config.yaml
n_layer: 14
d_model: 384
n_head: 4
n_kv_head: 4
head_dim: 96
d_mlp: 2304
vocab_size: 2048
activation: "tanh_gelu"
norm: "layernorm"
norm_place: "pre"
norm_eps: 1e-06
positions: "learned+rope"
rope_base: 10000.0
rope_fraction: 1.0
qk_norm: false
attn_scale: 0.102
bias: "all"
tie_embeddings: false
parallel_block: false
init: "normal"
init_std_qkv: 0.0285
init_std_o: 0.0
init_std_up: 0.0285
init_std_down: 0.0
optimizer: "adam_variant"
lr: 0.000504
lr_mult_qkv: 0.4
beta1: 0.9
beta2: 0.95
lr_head: 0.00513
warmup_steps: 245
schedule: "wsd"
decay_fraction: 0.451
decay_shape: "exp"
final_lr_fraction: 0.0
batch_tokens: [16384, 32768, 49152]
seq_len: 256
doc_mask: true
train_tokens: 270500000
steps: 8900
dataset: "wikipedia_en"
MLP neurons of a small language model. Each row is named by its layer, matrix (down: output weights) and neuron, and shows model dimensions 128-255. Each number is 128 + 24 x the weight over its row's rms, rounded and kept within 0 to 255. Numbers have three digits each.
A block is one neuron, or neurons of one layer that tend to fire together. Before each block is what it responds to, as a language model described it from the Wikipedia text at the highest values.

Description: Adverb endings (-ly, -ally, the "n" of then) and auxiliaries or adverbs just before a main verb, e.g. recently reported, were later sentenced, then smoothed.
L8.down256:125107103152174137151128135129181109095141115147127103112149164153147157122132114089127161141174135095144135118070140139110119085120104151149092120123105137122134136127138087127103127101110157087107103095117169077110138141125140103141105133124106121152111128091129105134130112113098124094161094168132156155089116110156101180160183143107127152097113155114096118141161066124101130116122
L8.down1077:137139127078107161155099153108166163153143066140124159125160139096101107135157100119126106170191094128149139148120123125151116132110093159118113137141153100178089151113127121103115130126060136122136119108120137089117115121108105089129087087145100106159068159106103145163118135072096127141144105132114176117108140142172130137135103139129136120138123146124121120145146128101124118149150
L8.down1117:117072106116083182122126117147188099165144116126109130124151094120163151158114139111144109134112127118161158134138145185162128075101075145147097118138133150123122123145110142147119129095093140100144151146100126146147116131133176095112123145129102119163109124113146115177144100110085123137142097108153120148116118198140143105132140128129110119136157129156140128164136102124079120124134
L8.down1519:145091116134112135128146157133132144146126127149138117138143128131138111134132131135113147141140126122141138120104117146131121106139107124147150133065154117106102121128165113111139150137106091119148126110107110101103139100124171138087090135094096138138120158132099118104121123113110139116111137128131145127135163120080125174133176087130077106139113157163127153138159095164164134094112
L8.down1578:092154132128137184108084098144143136126103107173141140147143111108137088148136152137096122136110094090124143117159128105139152117143120123079146138136148121097094142129134115129117131129096163090147122140165152081156092166151114095095144077154096085128118128083150101141133154137111156118146106110116119116141106099137155141155104109150116119120147121088074110114172133123145081126120
L8.down1686:080110110099116109175101149160167088150134116116117126149130148116169114142145182118165151142116079109155132087106109177116101067127133127117107151152154080140131136098103114120111106116052113113162160115102123125169110122092133116104135128119122121145139154114107125130112152105103149122149099157106147129109149147111095149107162069143131136118113137133095176158169134113149105131150
L8.down2216:135109113095158125160130131118110142117111147116134091134171147143186124140143150118142126127144135139151146121126128169132086082072124113112114129123114072179091173130106153174108124126119106100130117089102171145133160130107141112122100124109105149128118170107103108133104111122068125105150096162124192147120138120174099168149166125091137129125119178128107114141178112132110094158102
L8.down2239:094119139133164119109175161102148110134086080064128116091185171129179125116132142084147111161174115120147165125080127153156063130146125104163153124093127106134129147137143111071107154086121134150128135100111141096101100144105118141108094117128106129118113101115121117108108119095101139104122121145136105132134105118131069122157186144127134102151138132128177143149151113113167109151133

Description: Mostly the pipe or slash right after the last column header of Wikipedia tables, e.g. after Total in medal tables or Apps in careers; also middle pieces of split words (arch-ite-ct, pro-duc-e).
L4.down438:145122120161125128138127181158119154151132154144154139125159107142121134129159104143140124115124108149144147170097124130160081147142115136136113121138087124122154143123144101157141111103121139135100126140131135098132127100128112157147133110133118128117087151129102178091128139124114111122158123104138121094113147136141179151139118147105150139139142118084151139101061169139192131097104
L4.down1022:170154118147156143149141151147116086162123148153127109117141135165131154120115117143088138084154130124120153136106155134096140137161124136100128099130057158038136159123105125166150117128121134152141130138149121125123084125117149122128131145161111141141066118143138099172089147149152120104128164129102137102133118180099132142128128086138094096140073124114095118152100084138105152165106
L4.down1373:140158150095140115117125121161139095140133117154167107179124095160082135114128110150140151114154121124095165137132123142137113122123145179118086147124107119116139131120095120124134160114138127139101119121141134140134186095136130126094089116207121115098091154190153139151096138104120117135145120137122118111114124129124129136176104101133115081122132174099128143135132123106115183088122
L4.down1970:170106145104102124016123094137140131124149124141134138094147142133162131109131109084118158144142106110147138102126116083182097117075158099134102108119129156106118124087120089100124110143141162107129138133140092125136134134096162166138118115087136126138109132141129124171142154116129098118153113147096114123135108138107134143140052157115110092116196165139157125124188113133148150099093

Description: Second or later word pieces inside split words (Re-al, Fre-e, F-e-bruary, For-e-ign), list dashes after infobox location lines, and "United" in place names.
L10.down560:155132106130168154157102112116136143146112123136090145152116122090128161124081140126081122153151127115152110147118156162112140088130147124122112098101129129118100110103133103102115079128145142163098122128121084119152151117162161142108136143140156138131165125092118125133102098103166185136134103142134184134122132147140147155098108151056142183132128120114181141132096129098131138120144
L10.down2254:142114109113141117140134111124097153135134174183111117147131142114135121125144137153091167115123137143100115155181102075131092149121156121101149094116146145113133111137161119149139125117135156103145100092107129162111154103140159143122088108148117138146159096097136121113147125094140137137120099149096098140137153104136168144103139135049126153138111145133100105091167160106103139129130

Description: Mostly commas after a plural noun ending a clause (concerts, expeditions, fisheries), and also inner pieces of split words like des-p-ite, ins-c-ribed, inc-or-porated.
L10.down978:119147114143118137147126130135127168110130136132127128121166154122123166185124143102122108119100129148113077173129145151108111142136136181190153169126124119168129126123122156126143120119117137100131129115166093148112134156110131088088117103139106123120084151173131149102181161078084141098160089103103096136127115140129135137142132111136130130133122167120137155117062107165164123121144
L10.down1425:087109137141117136172122105127108181150179092129107154128157132159131145156135130152161115119112112196097168131108132156122137121131126160159135115105150103121123199125108153125136125173132118148149126130068090092095157108111104097095108152123141089089101147129107118076120144122101117108113143147136098196095099147153162111116142139121160091175115090127097106143128116121115123151165

Description: Mid-word subword pieces like st, t, re, ur (ac-re-s, gymna-st, co-ur-ts), plus pipe separators between cells in climate and results tables.
L10.down47:144103145127128132151130141101097133103171151135117099120138099181110135138094140123177102117104150169104107143156117133155131136104120138105109124120109132143122159133132106120155140123131097161085127167089100097140086100090144127145113147125138130166136129143137114140147118066108124107108121114134140087135078136155112096131107154160133077107137127163119110143099131111146087146145
L10.down455:099104120115100128166126140137156092149119132158149110142134089122139108134130124135173109138139112105105082133141146101112104096141132125097125128119139093124091104115131120138124120140170118163094107114128118142150098107112134153148137149138167097086104135121099179135149083172140124116115159128174095141140169089173106146118146134140111166145105111089130113146116147136172118147132

Description: Ordinal suffixes after digits (th, nd, st) and ordinal words like second and third, as in 152nd pick, 19th century, third overtime; weaker on other mid-word pieces such as strengthened and Wisconsin.
L8.down147:106129138125110088107098101143108125129141122107193150137130090130158090138146148150118120110178132111137162107107107155100126139129105135105127123140122130095124156217089149136063118138144117142130110141141146163138166119133159107103115143088135142106138150159120117111166111151146094127114125167129136107104106106122133150171150159101144107167125148167134082132155158160128140117162
L8.down596:145108121106132094124144135133118113104151089144143117149133110109097165170136122137111090110151110140145173147137090130126126142146128079150135099117150164116113108121108141128134129146100091089153137140126121113139159186163101098153123117182129128107116207141147109167111131139161104095122113126126150122159150140090127151163143115113147146145138122112105146131099128088116119133120
L8.down690:156135130142171142137121132137156119129136154140115125130161133104130155156115115099106151146101130108119161160125134126144121154126108113112098151153128141128100112117111124178127105180124095124122086112128182143081113140151078125121116143096110137120109153132136080137111165117182096118122158144078163113127131142136112153147130114107142124143128146120150097161161137159132129127136
L8.down1218:118135129111129159103130122154114172142082113175150155124108123124113152096153095130094144153123131130115162153122120096121159131096119102142133118152139125139164134145124173156126107112116138154115146162113117092119172176110177142098160119121122180152150155133105128151106127151154088149138108134103098102125098142086160140129092129165106161144157083114169141133083095101127062145139
L8.down1244:147182120120134111115108109128127110157124145129126131116156083148133158172131120148092161161156132127114128157143102128108150135163120095187151119105104094176098077137167141088125094162145137140135115117123174106164106143137082142087153087129125120112144149165124097152127129101132106123137130169113159135096122124108140120114101125107167158130161139146144143151127152109091109098155
L8.down1651:124156107152155111127153123112162116120127102134176125138107113120132140116127100117135145130107160113157162103116118096093169144133102101136133101097152115151135128138128112091123116129115111118168126077083134132093177130130144145123135118165126139092145095138144136200144101105111117104118151157079110153131169141125149146176131127119158127160145148140113130113125122112124105140132
L8.down1772:168130148140092137114115138112152126076146143134149149124168086134153109131139123117114136103125131168144112108133102125114131122167134139149113101096123104168050133150113103147052117145149124091136142122102115110128124096072103138092128120147133144141129128104131101146121091103137124103114105109121130146086104134130121154166146118158094143117154143131169119121148154185150182127112
L8.down2212:110127149106080080089117147099146104101137148165080072103140155114146151140094155135111126132161164145123171158115090145079135154141103127164136091114140124145117148147132112123130116129186129142111110136137156131110087126123091107129068164127096122120121144138097138115095115109128097123124157103112156112123114127135169160136151136126094112111150141159121158148117155135087106096187

Description: The final piece of a word split into sub-tokens, mostly in table headers and infobox labels, such as Surfa-ce, Feder-al, Compet-ition; also Liter-ary and Emper-or in prose, plus some row-start pipes.
L10.down454:165130136112124134159134176153174095127103145130110109160120113116081138129035101143084138171125142155091077129107184133138103085111116124134101091161106109134138092128112176123121138180158123120109156131109162120106151137150110110131138153132105156094144113151135115078093115125194102098130120143118059142108141137116136113144083148146157145172100153156143139142141120158084174077169
L10.down1404:122144091137149107126149175132155085133073144152130125145093159102110126084106105142103097103124184132123126110137110118103127142114064123154113154132121114105121123141136098064165151159157137133093155106159142142152133161121119103124149133110134091135139121139151168096089122156142129137124122153111120135168107133141130092122095154166144140096121154117129106115097089210100110150145

Description: The apostrophe of a possessive ending after a proper noun, such as Williams's career, Georgia's 4th, Nerv's Commander, plus some mid-word fragments in names.
L10.down892:145147089144117113138134118092139152157132156100114153099151109144118168056103125124139142174163149117185103099134082114173127180126147092138105143113071167123125092106126102137157142144140131131149131138104100140144170122104095131097132119132126126121148096131135111150112097151121140130126171116132157111126091119095138128114099116129131135157115099145101122168153124139103144132142
L10.down2011:131123106140101131095117121146117122172140140124154139131150106132090152095138155122149130123158088146134126138078143121152095137133142138137149133122115106145121137108121157196127132114144127155126143138127108127144106142123143122135099128158154146105104152159148130109108140142166178143119134150140135147134095092132155136140108137135163118121112135129121119127167111120125121105121

Description: Punctuation in structured Wikipedia data, such as colons after infobox field names (Area code:), line-start dashes, and slashes between coordinate formats; weaker on mid-word fragments and table cells like none.
L8.down899:148139127151100107157144110166148124116141070159121111108142112116121132141155132134110136138149108127115086102120107110136164096143136114127095111114105126049185114137158117144144134173140118112152156135173152132141113101148173131137161191149166144111134138103119143152129135125125132105159116114123111133121121147129100120108106124128098145142149128115098176117141131127155124117099
L8.down1028:108102141117153136124094123145118118104075136144132132168145143124150111084119140171161165142101109098160126129129160105122135116103153110115122100131121149133144124156052124124104114140117172145129135145090142117128087133119093107145105121104135136090115146188124152144149124112109137080086155103181137120130107134169182143108089116114109077137160151159143146106144090158140176114131
L8.down1176:124136102124135133150160087149077141174136122109137135121130098110147100105137120148121147113139117120149119134129123141154126110139152128101136106130126112162121110134141166126099096127093113172138143138093169159116193120126129103108144080102096145097122122116140124091164125123120128116131152169149090106104153107136121125125162133088114114128125168125100169130129102117154125143137
L8.down1251:071110140118091144177137085125121093117120124126126130104104105144132060138151143132096110196105121153113091133138126145163143146119155150152123088115102128172134148102176146158107132128180145140101173082159117150137128138102120132140133166127120078154117159126082102116105135157121150111109113151131144131132144139071146101097111121117136116130135153125126104121141135092099149148147
L8.down1326:142173159139156108087126130131123147149131091141125137219130124131121142108100165138139144094104107118088117169135187126100133086136113091106109146137125134118128142180109114169158145141144134125169080174139126100122121164123097146102108164080141137150144119126114107096127094159191119102137150112147109131110128134202149150134164124127085133152131130155143103122161119144092117119144
L8.down1583:154143104153127127097132102116161094137092114165102127124081140147103122119117127120076083137088078135120106112130113131123141107143111134102076129154107137125173126122117139175095193150165143148135135151165111127162129134084126125095116115125123153078158169109161113054136131161138130123124108102159124123157169172149123162136126129128094145138163097074126172113115135118128122131144
L8.down1984:135130140163085154133160115134129094125130120142142133151132115135122111154111128132133173131121139106085069152084135119155140113126118163111160092117116089141126090115125133109113153103160119139140131091131166122117152120148119127101115161127152088169110136087110095122106136142206132093159134141132151127165163140107108133119129089075127162112127106164092120174097115101135130146134
L8.down2123:120153124129131147134131131122155134106138138080081131130146116128095108119155133113115147124129121106121135113138138154126114131116115100133119126162107155138148063149122110138093106091109090061120095137116152142111157093093155118082132154116109138112141111137092108147103140106108161146165148173152093159142121146133139142149189072059101157174109154132173117153106130117090133111124

Description: Apostrophe right after a noun or name, mostly possessive 's as in Aon's, Carlson's, the station's, plus some "-ing" word endings.
L4.down171:097156130130151155149180158164114100128095090122099094123167093133044091132147103119124130180116141130150136128151127140076141127085130135132089159145145121116117131134126163097136152157145102135163125155088130140124140130109140131123144134122130142149123153158155111163137071112132132122162164164139146086133157076125119125149135110154119117140088122101100115092190130112125127116160
L4.down263:105156129136121165201112158155118156139092140104121112137106108123106139144118133123115135134108160118147141145144150191142106094136138133145158105136116153153127116121095132119135133135155143105131169133126133121072128152100110118124109119173141109135105112162118115103129191129187150121120182094117116147083166127176139147125106115076174125088146166127177113122143100137094055120115
L4.down448:111096131129143075180133154137134119113080072193117131177145113112116158167157150091142143100156127110120121120151172112149124143120144146146120128132155115094110098145139137157111102080116160118114150142115109156114141105109123127102143115178138067157122121176135121106128148132129114120140122115116164087116099069145121129152108101128100108169129124103135102147146097040137155128105
L4.down2114:120152098134166116166101168114092186081131114154101146135106115111109137176104147157146114121157102108117162154090128124104152131153118090119118162147124099117165103126098145103141128159118054156098153135124119070121150127085077150127126135072122108137128148117123111119102139151103104116129175152120113150137152096119131106110139122120132111126107132128121090109083109140137102186125

Description: Final subword pieces that finish names or words, e.g. the h of Samah, d of Muhammad, t of Klimt; also closing === of subheadings and possessive apostrophes.
L8.down372:129134139150114122136120126101153146142140122102181092161173119153143140158134111085137100092182096114163135094145127113136146146124133099118101125084112137124109156182101109124121132130140138113128119122112123145132104143184110112090154129124135155120117079117125135170129067092105150172118138139095136134155109093109127155130127119153077084124104145104109104115099146133121156114098
L8.down897:155193121094119177118129113136104145118166137110108132154108133152117119123148124097138087188115100108100143086143124137130082096118121129117114100129113127132084115123110164110149102114151139174145091148061126150083128156122126128143112114136153097142167101139158134129152141085152111156137127136142129093113165167134190156073108106135167142162152092156141095119126117139158118104141
L8.down1308:149143139132178151102117105093143140102116129122113131076077121156151170097088125180134134131155113105163153129123129070143148132125113113174145120105117162129124138162160075109136175114158184166122134137176116108144139174145115133109133119161110105137152120122115132128107125163163128139127113075132118093108135097121067171137086143130162152134128102138146134170127140119121129127125
L8.down1505:135168112126122126131146137151180122097085096118133132136126119167089150166126159120147141084155090133134104149153138120144146098167077158146107110097143113109112116151099095137097126140162097117129158127138112130146141143107156146093114137137159132088143072138151142149109050106163123133138164140108108137141122110146127113154145101099155134131119095157153123112145112072146152187105
L8.down1563:153128161137159074146100138100117125117191119114110095136134132138163109125124111109145108137121132137172168151121126138143115168157097162160119088178124158080109111152069144125119164119109119133105120090114182089121147129166136090109160083117168119066116137123139141135146125112147091179147133109092140100103104123094073126122142146088152096121117118146093156166107122152152109119164
L8.down1798:122136138104143165137124128144159112147121124143129122129129088098182157119164171143148127096130076104111136080133110100116117109154094101088139155116155124096118184133140076153132112152171129134101119148160121163129117128155111153084148132112165122112122120127117124136105111140175092166166132138184125149094146087133154146121083134119137135125101105144103116134149149121138114105134
L8.down2066:114123135117080153157151135180144125129133113128139138150099179129116119150135145174108123173144091168153105124055147110126114104136103151148149112126126189100141130103116118159103131136180163147141149116141146124151139122151143109120151172148188145162136150116097110140104102148148131121119136135141100093081141158109136120113110113171128121129113144097119143100141121178102145147102
L8.down2138:169125091155125166110134128169116152166124156109120137174154087127105115129145167125120115125118098152136110112077114148136124143126167155150172132133126177132087128130137146102133098138147101113107107121111107143146117110158083104131136089094126143134131131126135147136120126170084146136114139117087139152102114120139152128106085143107146132151159144168092088172118146170119093104090

Description: The token "d" split off inside a word, usually mid-word after a fragment, as in Ad-d-itionally, Sy-d-ney, diamon-d, accor-d-ing.
L4.down588:151067125148143103133136128130107149080148132170125133096072143118161090165175072125117114141152131124129157103125121139144132131164117117105136112116134113136136139115141166127110098138081112154142076156113118100121157096110135141147147107111132100103135143091146123126092157177099121128114127120136093127136131118103125108142110150118109122159115154140135152154110104160125145141104
L4.down2089:115167121102091120132136135122148111092142091127119141111111147158090113140133163118119164170073164153092123156101135137080121096137099132130149135177135124145121173119105113147100142146131110150104125102148118130158135171086129111162156182176093135123147106133137110140064120123138171156108113139113108169152173160140139095112114112150125122144126119144132104083139108098138107141186
L4.down2126:126133096105134173075161106114140115094158135133144139165130093132103135093133126077122074114151123157169131131172128136150113102123137105168136128120187099120110084129165086124119132114122166148143126176129131165110119120133139123128104124166142127149132118135128121123087090125173136119089064104134117121153163126150132111132109133108137149086212118135151126123180140149118119111145
L4.down2192:177136091130119157106127122125117112145123119135110152122112099135173142083125130125106086144136121127164130123106157140103111072140166129119143133123101086145134148130137146120108106116131137091114189069127140142113102126132112092156130122155137101112147188153136111073138083125125135170117097121130147111118157147177129126128110115156145104080146140107172139092133120171106093156114

Description: The letter pair th as a separate word piece, at a word's start or inside it: thinking, moths, thriller, together, aftermath, 74th; sometimes apostrophes or "d".
L4.down130:155127131132141136114122129100133134134084150154120105122144089092132139109150120103135139168184187136135111068093116072160110100150099135203157091117125105105141140111140118176125152124123124127126125095117127119143125179173119149169132091163150111177166117126151169146135112144088145140154181135093105123109132116108120165161094111120105134112138137146136098134199116097129113139096
L4.down655:134117120160133154128118174129167150127088144146118137133149120138143102100145110117137106107126105115156133127159118111119118113141142112157127108133207110129145105141105137120143125140146116176117139149086122121111123134124078142122096139153176086140124163175091104082085150121115146140108173083135125084129175124137118138172127121111160140120119119130173126078145129092125126078129
L4.down711:150131149152152106070104134101115133167158130168142118105152099126184132141154088132152104158163129144125130115158114136162122099166113136100099118144140127084119171141119123121102136146120137080139131141108122101140163113150124189137102089120147147157157144076120119093148113125123101102140141141115165105117115110096155140173166113125130153059102096134131106116132118098122150133087
L4.down1948:114095129111095120105123110140062061117125117129126149090138138088117174149167108146133081126131115162112118133109129148139111122106135143144124175144124093142113110123168182099088102140067135128125138192148125092091170153132104159130121131075140141114142150132142186118095120112113139107151102125130171102124137085132104147094135111114167162104130112137127133135124149113109124129094

Description: Word pieces finishing ordinals or titled positions, such as Fir-st, Secon-d, four-th, and "First Secretary", plus scattered mid-word fragments such as secre-t-ary, Prin-ce.
L10.down778:139150131139151123107135113131121107121134202177124098150104129144122131148111108153110135095116108142116141130149076103135126147092176113119118143092130124132130135113122132122141140178155183109148143085138164145096156136130140089127096164152141126082152177122113160102113134136122134114150124187104117118172125170087135141129141127150107065128107124125136120124146101099138136129145
L10.down2217:123105054152129129134100144136127105144143162166126143129109086121149162106136117102165159138133139142151150120135146107120114163159117129110142140128138176135123103142101113159138113121167134136106131133138145131126127085112157101083094145071132123101158155126164154132094133183107158146133116124110147124111120152122133149191135117129131150125137149111144102137099109100108070163115

Description: Mid- or end-of-word fragments that finish a split-up word, strongest for "or" in "professor", also Produc-er, bass-ist, Cinc-in-nati.
L8.down239:113104133125080139133164104134156119135120120148145133129140133131124172120159118126151114143100100116081114141072138103101095122153148134149081135061109158086120113155117106109130141113135154107100131083112124138127150174135144104120140158119154125150108148124080130151113104126145119112102127077141155129149096159103112137148123139111146100091119117131160125122113132145135097128131
L8.down289:111103137104153145131151120182123126130121127102138146122143141148131108140090129117114113106080116114071127144166101129123109130111131139130166147162156205089122143153078112183106146162140154126167141132099127113118118111165152136131082142097100158110150139132107099107055154132161133082118130098114139146111128146126150139153102147128144136153134147161167128091144122120148122161086
L8.down1360:114105135136112162091160142165162145160120116114111121121118145168149133148125153163107152142112125148128162110061152142155135128103117128125100121140089157099160134142157150125111143184122170119116096145128109144140134121103109126114099123065118129085123153106132104128105109139113110099123147146133111131103166091125100147139114131136100085154119139136152145112098151184132138118137
L8.down1386:126127121120122143134141126145148089106155163091155091143152087133127151094108156142102141099147144171161123121144116152102133130166135145139092134116121162092148125119119117131148130142153125095117133142171139097117128084169110167116132136097175134134082194120130056125122098152088149124084120141205166133129089124130099075078134140113097155124088144156117181105161136116110170125149
L8.down1575:134097183107121116089186130140155137110097107156128097138132109102125171139151144108157097134156114128126090126113098133133146158117105149157120131128147118071170134106114106095137145175125111122126142165143142088130126115169161166146135132116161149113147134096134108105137110154115132097102136108146141135097134113185138127112109170188106121115126151127129137076133150167127156134118
L8.down1595:130141143081111087135127124120144085165115148141119123149145127119203162115136096132162138120113135170081155098159100133172154142143142141136147117098128134155118163072138165118079093145165109128144159145126103164129085095164130165122105117136143148121120103157174131118098154119164161110140079115104141142154126116123127174131130103169059137170089145156098161134154145158130155121088
L8.down2026:109122120070149124104123122142078154116147164129134151161135155165125112146100122157148127111146130138160159157103138142152099148142165139155131124199151126106118061147111097132134107125080120102126115053126140105121142120145138101138145081122117117116135145146102166122129138109132099153182122154091114181130116133119136109134154123088162166139123162112134115146095127127128126132124
L8.down2197:118104137140119155147176113124132130135109158167106133156109118116136110154108108141139111115112117130119118139140094102120156115154101141123174107129108130136146119123152139171144120133093127145136092150111138118121115137117130136152121175138157111194117131067104143115131077147155111119125147154118138096142113186087163117142113173128094084112121155126115151087100137129098156137172

Description: Fires on the token right after a word's capital first letter, such as F-e in February, Female and Feature, S-er in Serbia, and It in Italy; also fires weakly on commas after place names.
L8.down873:122118134121130157101130127110119116109130125150143188094144108146097097114130102120084161122143119103125147114123142084153156140145129087107129092123127115154100122133085115145147150126142110126119131149159113122129096181134134135105150092152178114140150097117117119101115155100103113125083144150082129134125126114110118103134100142120105136180158145146170106148131152136135092119154
L8.down1123:167107124111106166118133130138168119137105121138146086127180139084162123107099123150159113143133097110126169140114115128172104127172180110162137130140143169109120123133117116126091154078131104103111161146098137116139143109183098095142106116133121150130143157149149114150117091091157115103131142096129060124151145108116128138118149110137116129178122132110183125136095124159113123116161
L8.down1719:154109149158136166138152118118147116137078115164160128176102123120136115117125119129169088134158125116129112132090105089112117125138131159108190170114140150109129160105161105079149125134170175133073159160099093136159122122156117142121103161145064102122137155125085131122114150147137138137126149133122100142107129105157113116145149131097153115130172143143143155095111102143140133172105
L8.down1869:141158121127160101122122095147114122150099169153120130150146117146118131139135123149077136117090159171080100131077145153155068112117102124121086177082135127119184196113124119121119136104140146116163143104139145137146091119135127160124074112148116178143146142126115126149078105140172152083173111092112168110144161130179127111151132121160108138109152125158140129159124090158175106146129
L8.down2075:124131115155151130134149165129129168133167127139131122169146132107131146118123127127117132121081146110133121112130127121124171103120095098150133114153154142090128165150115097075153143120095146155111133120141146152130119117131164102175165146143090181160175096167164151138158133114170122135112145109092163122154128117120110133123148127149087089117138095163095115110120117130191094115093
L8.down2087:170154141120093158064130119118113101154122159138111108158131103136092123145130160116110142097100107120160143139133154140113175107122114080092135111109152154146118160131136125110146121145163139090177123129141075170147150111083110100148142065133177117124114130125121120094104129126144130126133145098108147070112152142146114144124119160138130089151125173111143169111098134113141151112143
L8.down2178:131107148070137114150096161100160153135133109141094192150106115111142160126123107174114132108150129110129162118144179086134186113154092120105119131094164128099096095107119132140125168144129095159139114114136154112136108119121113126132112127143132111132145121146107124113125119085124160119143149124114149123114060110160117132123128107118128148122138181174135130121171120153147158080107
L8.down2257:104140128107122131134156144123116117148161139098150129167135130206100150148147105191131151116131081109115180121160132124154125072145079118118160143145161135138136129162133099123142104167121111088159185093135090112123115114091140118146119126110120143109132116105105179096123120113083162116129149192130154129094120142125112109121116132136130107056151108112138160123149103095117120097104

Description: The subword "or" split out inside or at the end of a word, as in bachel-or, govern-or, Singap-or-e and Conn-or; occasionally similar pieces like "on" (D-on't).
L4.down61:106143137125150109158113133121146124156110078159084096120151097160140169145139116109098111125102098171105084107176145125105158125160144168125140122152167130117126146143188125111123141080104137078171130128150167155090130075115140093111175102134100114106128126139161145102125082152124115098153107095115147140114142164113089120139182113121104144140085169084116085145103137131100119133122
L4.down1075:131103124117095121099089152141103152118152113073139093119153143116177100121125128126170095132156121117123155123132129099168115151189117129088094142079061118112137138132145126141131147115154116129133155163084168107147135132161136164138133120131126103164137122106083093120164158191126125125121127159145145133132122131122116167137143126109094128159101146119125199148102119145137111089100
L4.down1492:127151144137118100099103118106129140072085104134127135136134137142158141174125126115141150138076080104117093133138119124122131109133153166112111136139167149113124184147113099178094101090205126121125136145119103146099115152085140113109109124164127126120136157131154124117116119136145139128111137129116151171134133114145086131152158088117089180151132131093151125106156090097135148152146
L4.down1728:129089134087114128066108098131114146077130154146141135172118154117086139208149164128152162139114114128155133149169107097168127143141141113124110151103155149104105134147106146136146120095155131124126103164134161137103105159112153134093133147149157094135127133133118130136144147141131126142140105121143115151123133116136135172138182115143099156128140102152141145164139131096107143088099

Description: Single-letter subword pieces, mostly "d" (sometimes "re"), split from inside a word, as in E-d-it, E-d-ward, live-d, In-d-ustrial.
L4.down6:074100124148112138141111117153131123122115129133087123118154157130112161191168125125148121125142166129135142184144158125136133099120125121166147131129190087133105088120181150148104134127136147167117148146161118173125129116128126139147126155146147088123118130133126147099075066139121127119115128121124099136115148132157154160144101117124125141079135142121119114092200115072121126089136
L4.down182:094136115157161119109138129066117133123090097132106150145144106104127132108143130105147124155143105132160205137150130165121091131125161133129133137135154094118119125093149149114110108117171145111122090157075130109144145124114146172144151130152159121124141132126150138127116133136101113147128109116136124098129139103158095135139083091130157130137108127117126122121190101062134113109104
L4.down1015:126105143129151132112130165135157101122136149152157140118111088131133132133152146089122102132158156107120132140150114087116145114124170137133121142109191175133110109115131159123117163106139128135076125126142127182160130129126125108099187088117143099080143101122149119127108051127156124151156098145136131137118089099120119162147151110123081160155115077158083177119141118109126077128128
L4.down1164:082123135122122134109131129136104143160128100112140141137123090127137115120160130110107138127151049157104120120085123151115141142131141145114102174148124097162096110105155130108132142115152129135073108147129121135153157092103052143156106116090114121158145127116146118101147167133131099101126111169144113141102125148090126126119148110109123137123131125136110173145129139099139084123128

Description: Fires on two kinds of token: inner word pieces of split words (ra-di-o, En-g-lish, e-con-omic, Islam-ic), and commas after plural nouns in lists (physicians, grapes, sizes).
L8.down236:132125114089094174140111084171124122097130143137121131123120125116112119108090123096132166157136157150125154087114140094125143116142144124116152123140111181105151139151132128122089188128120123168109140084148103119144106081144146148164142080072148122105152144140058072094147090188117054168148129157142118147134133138071081095104125172131150130135149147139119143160113146111109133134134
L8.down625:166165121132158168126139118114128089122155144131120162138149092142119137153137136139119145118120118134108102092129133083122127118154117115127146134130121149086111114114121154122110146115086131131139123110125133125105117126139107111131137102134083129121173113160099162124135133145145110085154122135110092109116128136131144106136093150122172128129111128141097114128139110083136164135123
L8.down802:100150111164083142137081111090165099131150187173107129141117171138121128154127137153129088156152151125143115111145190101091125111149153133149088127090109163137091095164154126128085135085136134137129095096101136135143096125113135109136165146160144122145111124122139170116149172126166099151114101083095162120162110132121116117161123146128111110084133147107114133159123110148131142102125
L8.down978:111160106126134100086144142091141160126145137132156161156130152162127110089104113161152138138110131099136125132134140121113146150149087142158087170072123151107087095171112119156087135145175133136126104108117140142141130156077131149134112148131084159146082096188131089118124088136132136123103071112118115173141130115123129169116083140117132109123131091114141133151138154117123098164095
L8.down987:130112148139093171082085102133138126143113109142115152122086184125117136144129116181168085177163132157139150123143208139105095127100163105103078097182120131154142077103161114088098111133139153142153106096129138169101129117111099141123098098107107085130162101128154139118173139122165167107145129101145127176140154105096102082160145127081154128132127105114052144139137141113117160150173
L8.down1034:103103147074161158133164121130113149136127122138173109117112088108102154136123135120111073127120073126104140138159091130124103128146125106135112121141160159156112139104141132140108130126165145114146108146152090117145114171133079136102147121142132098123099126170151159126084108127140114081103131096162136117141122156113111120155122120127121092121124157113129158137128150126130134109173
L8.down1531:145156109122128116092128202096121122132120120145125117116100123144089162114160102133141129105119132133088096127133141145107114094111108130104157156153132144103093103118156115129141123152110135133121119101171127129162127126098120163154094095173121088130115143125147119107100146136149154128141126132108100162159138138123151142135131109082171152124158132140136158104113105119105094154110
L8.down2275:147111143139150134101153113124139146106171104097104161124121079129126114129124145130108133120119125128128084158115155163111107130133111148151140110105076114102173166125125086150112111109166150134111155141167156123095109141110134158127180125111135120156106114078145120122118147117205128117079115117130123094140146094141137078140149145082134140175101171147171101125140154139103112085168